Part of a small language model's weights: rotary positions, tied embeddings.
MLP neurons of a small language model. Each row is named by its layer, matrix (up: input weights) and neuron, and shows model dimensions 144-239. Each number is 500 + 25 x the weight over its row's rms, rounded and kept within 0 to 999. Numbers have three digits each.
After each neuron's rows, "fires after" lists the tokens most often just before its 100 highest values on Wikipedia text that the model never trained on; "fires on" lists the tokens most often at its 100 highest values on Wikipedia text that the model never trained on. A number after a token or word is its count.

L5.up902:519509518537488487509492491493511496496510482477505539458474497482496490475474469480502515475525493512460526462512515495509516465480439487520501480532502510522463471510507523493477474499533496487494464526491533463553501459493514482521503519476473475510528584534465480544488535496487514504
fires after: " |" 20, "3" 9, "0" 9, " No" 9, "7" 7, ")" 7
fires on: " |" 61, " " 23, "." 9, ":" 4

L3.up146:490542490504506550476537462459535499406493533508510511500529501540497520525503488503520491461473488533498543522545517486503484482490505503517481458513514526549492518477527506502491519484481475501550524508496533466483513467502491461491509493496482504490464501447465450492473501480491512499
fires after: " ." 21, "." 14, " —" 13, "D" 5, "000" 4, "1" 4
fires on: " |" 36, "." 22, "1" 5

L3.up488:512474520573493506530527465518494479495494503499484509490471491531547470497473490487481508494520518483427521470494521435507520522486487492465545520464501515499510491507486543513457567518499506498542492580444486514482481466530486482535528490518483461470499515495485433525534495493474510504
fires after: ")" 39, "," 14, " |" 5
fires on: " |" 44, "," 20, " and" 10, " " 5, "." 4

L3.up759:506486507497543477502527448496469522495508520498493486487523507506512475488450505489495499496499480512524515528482481491524530512493487515502463500508528529517536498527506507520530491521509498524516466553489546517518561487463523494505527477482461515447493540484508491512468490529543534487
fires after: "1" 17, "\n" 16, " " 10, " No" 7, " cer" 6, "y" 5
fires on: " |" 36, "|" 11, "." 8, "em" 6, "-" 6

L5.up277:570497495500435476487519485480504478470515505460503498496478428481509473514511522430511521524498469490518485473537506478486536502478481482535494510508532497500495456510458447492482490511488509497503482522531561486460490475494509483517508480461457533549461541548474494469528524512503509486
fires after: " (" 16, " was" 10, ".\n\n" 9, " \"" 6, "\n\n" 5, "===" 4
fires on: "M" 57, " rem" 14, " m" 7, "m" 6

L3.up1297:489466532520520437491495499500510511452518499506487504476520480514527522519556505488498519494514518466482502521497475488494531509499538487501520538490488522479473479492470577510512460505496514487440490507431507508528542498509529450490506509514455486506529502541504492514469469490511487507
fires after: " |" 25, ":" 14, " P" 10, "(s" 7
fires on: " " 30, ")" 7, "ts" 7, "c" 4, " —" 4

L3.up1124:534497482524498526543525479549458502494524477553522513459494517495476512480498512498449509480501456509520472483479487524497467479493477505513521503517498501481479487546518497450525518528505481495470509523495527465501549497494498522498488528488524486494511498582557513527472493545485460444
fires after: " |" 46, "." 8, " A" 6
fires on: " " 32, " |" 21, " USA" 6, "US" 5, "N" 4

L5.up923:496471520512468465522491488464494490496505502520544480481479464485486530490508506473482487495545524476456504472471451501477532493456490470515491501505510498526481498518484480497500453535492521505463519537461431455471528503485506513468480479472491496459495474456488488502474494507516490495
fires after: " " 33, " |" 31
fires on: " " 30, "0" 17, "9" 9

L3.up208:555532431491502492552505489549488520533478519479489485540494440475519483508494469495506524539513506511536478500553506465528512463472480486483477477504512516553513494485493497502529509511524527518502479485487460485490496491544515499485506492468490509482561499476447493475539531487526508499
fires after: ")" 26, " No" 10, " age" 6, " |" 6, " Total" 5, " at" 5
fires on: " |" 29, "." 17, " " 12, "″N" 10, ":" 9, " least" 5

L3.up1306:522477509515468499499502546482512503520468482519494527491513472526504444492493523529501451461479491455506547470504488480496515504527480555534461515486510472522425460516514498477547471490537504504455481488468482505489497500514515508508490459498527489492503545478547526462499474454516515487
fires after: "." 61, "2" 8, "1" 5, "6" 4
fires on: " |" 25, "3" 10, "1" 10, "4" 7, "6" 7

L3.up933:565506474482496476500511499536523507530488557520533501492522482493519486486512494502518525498484510505511483476532476533503486522516466486533486461483506502507539546509548540491497472492489459449499487523522478480477438510467523539470449482510456503504536534477524538520501471517507515503
fires after: " Sl" 17, " Br" 17, " c" 11, " b" 10
fires on: "ig" 15, "ov" 12, "oin" 12, "one" 7, " cross" 6

L3.up173:487504502489560479505502476481519523524514469512471436535515536489488496480520486516506491533505479515485492501523467462436477474516458501492501486486510482513480494470486466514522504517488522487543521519492503524486526495504492474507494492466529456519481513514515481513463498521504511496
fires after: " |" 51, " " 29, " was" 4, " votes" 4
fires on: " " 56, " |" 34, " was" 4

L5.up941:482468489480469505472509489444519462496534520487458511496507516551502482494496514482467505468488515494468514473514462484543481466474493557519486475493513497491493516485461487501485515489531507494471515514459510480518466475473487529507528544496511467510536490477525518510490483527488537522
fires after: " " 40, "0" 11, "1" 5, "9" 4
fires on: " |" 100

L3.up614:452502503479497464526475448507493536476495486443468471505469489478488483521465481500482484502472500475531533452491499444486500466532472516566489499504528491459490526494524496520484493456521465527521500508501494510499480504516491496494503500529478488518516498466458528482537472502548463516
fires after: "0" 24, "1" 11, ";" 10, "2" 8, "3" 8, "5" 5
fires on: " |" 56, ";" 23, " " 16

L3.up403:493500520497503511514496457447458469477519495461533481478550507480514514524517496502513458510494471505536556527484491462514501508498523449493445509500518539494496465527498460501526503562507459559510508499546519494509526486471514543464486539537493496492532526527478485513491517521480482438
fires after: " " 55, "yn" 8, " No" 5, "l" 4
fires on: " |" 50, "am" 9, "." 6, "°" 5

L3.up397:486513509481506511503511489467490548522492528511518501509528508493515471444530512523472492499484487501555500510449542477485514527508457518493513479507509483521493481473502559483490495465503486512495485514478530492523514489509526477516534535506510531450508525508490487493535456502535531521
fires after: "0" 35, "ry" 5, "1" 5, " O" 4, " serv" 4
fires on: " |" 47, "es" 8, "ing" 6, "hem" 4, "e" 4

L5.up654:542490514487546502524518503501490480561477500519497510490490493511516520476479472512539490514477539470463503482506456523497542505480456477520527494476491477461560459488499509504534493511478505511484491481536477506500563467491515488526527548537496509465500529515516530515496475484483494501
fires after: " |" 36, "|" 29, " No" 6, " Sc" 6
fires on: " " 41, " Year" 9, "." 9, "ore" 6, " Party" 6, " Rank" 4

L3.up100:469501517531507519520505481478508494514555524537497513498497530491478477521479490507469502498518482518533496472537494427454482510481464534480509501472548439511457514492502454461478502513518498510489514501487503541516513497453508520492486490510509470528547503505476484458522487531465476513
fires after: " " 56, "1" 8, "7" 4
fires on: " |" 97

L3.up589:470488481545474536489462491536522513479491461521489539471535476520493500464503485491529465512554516510486467544491485470466508487537480515502492489473459531460481487465523466568477504497505509516469475500516512456511496467483511485461509493466526557495491528499463506511484522555516460488
fires after: " +" 14, "25" 10, " W" 9, "5" 7, " L" 6, "15" 5
fires on: " " 30, "-" 23, "–" 22, "ed" 4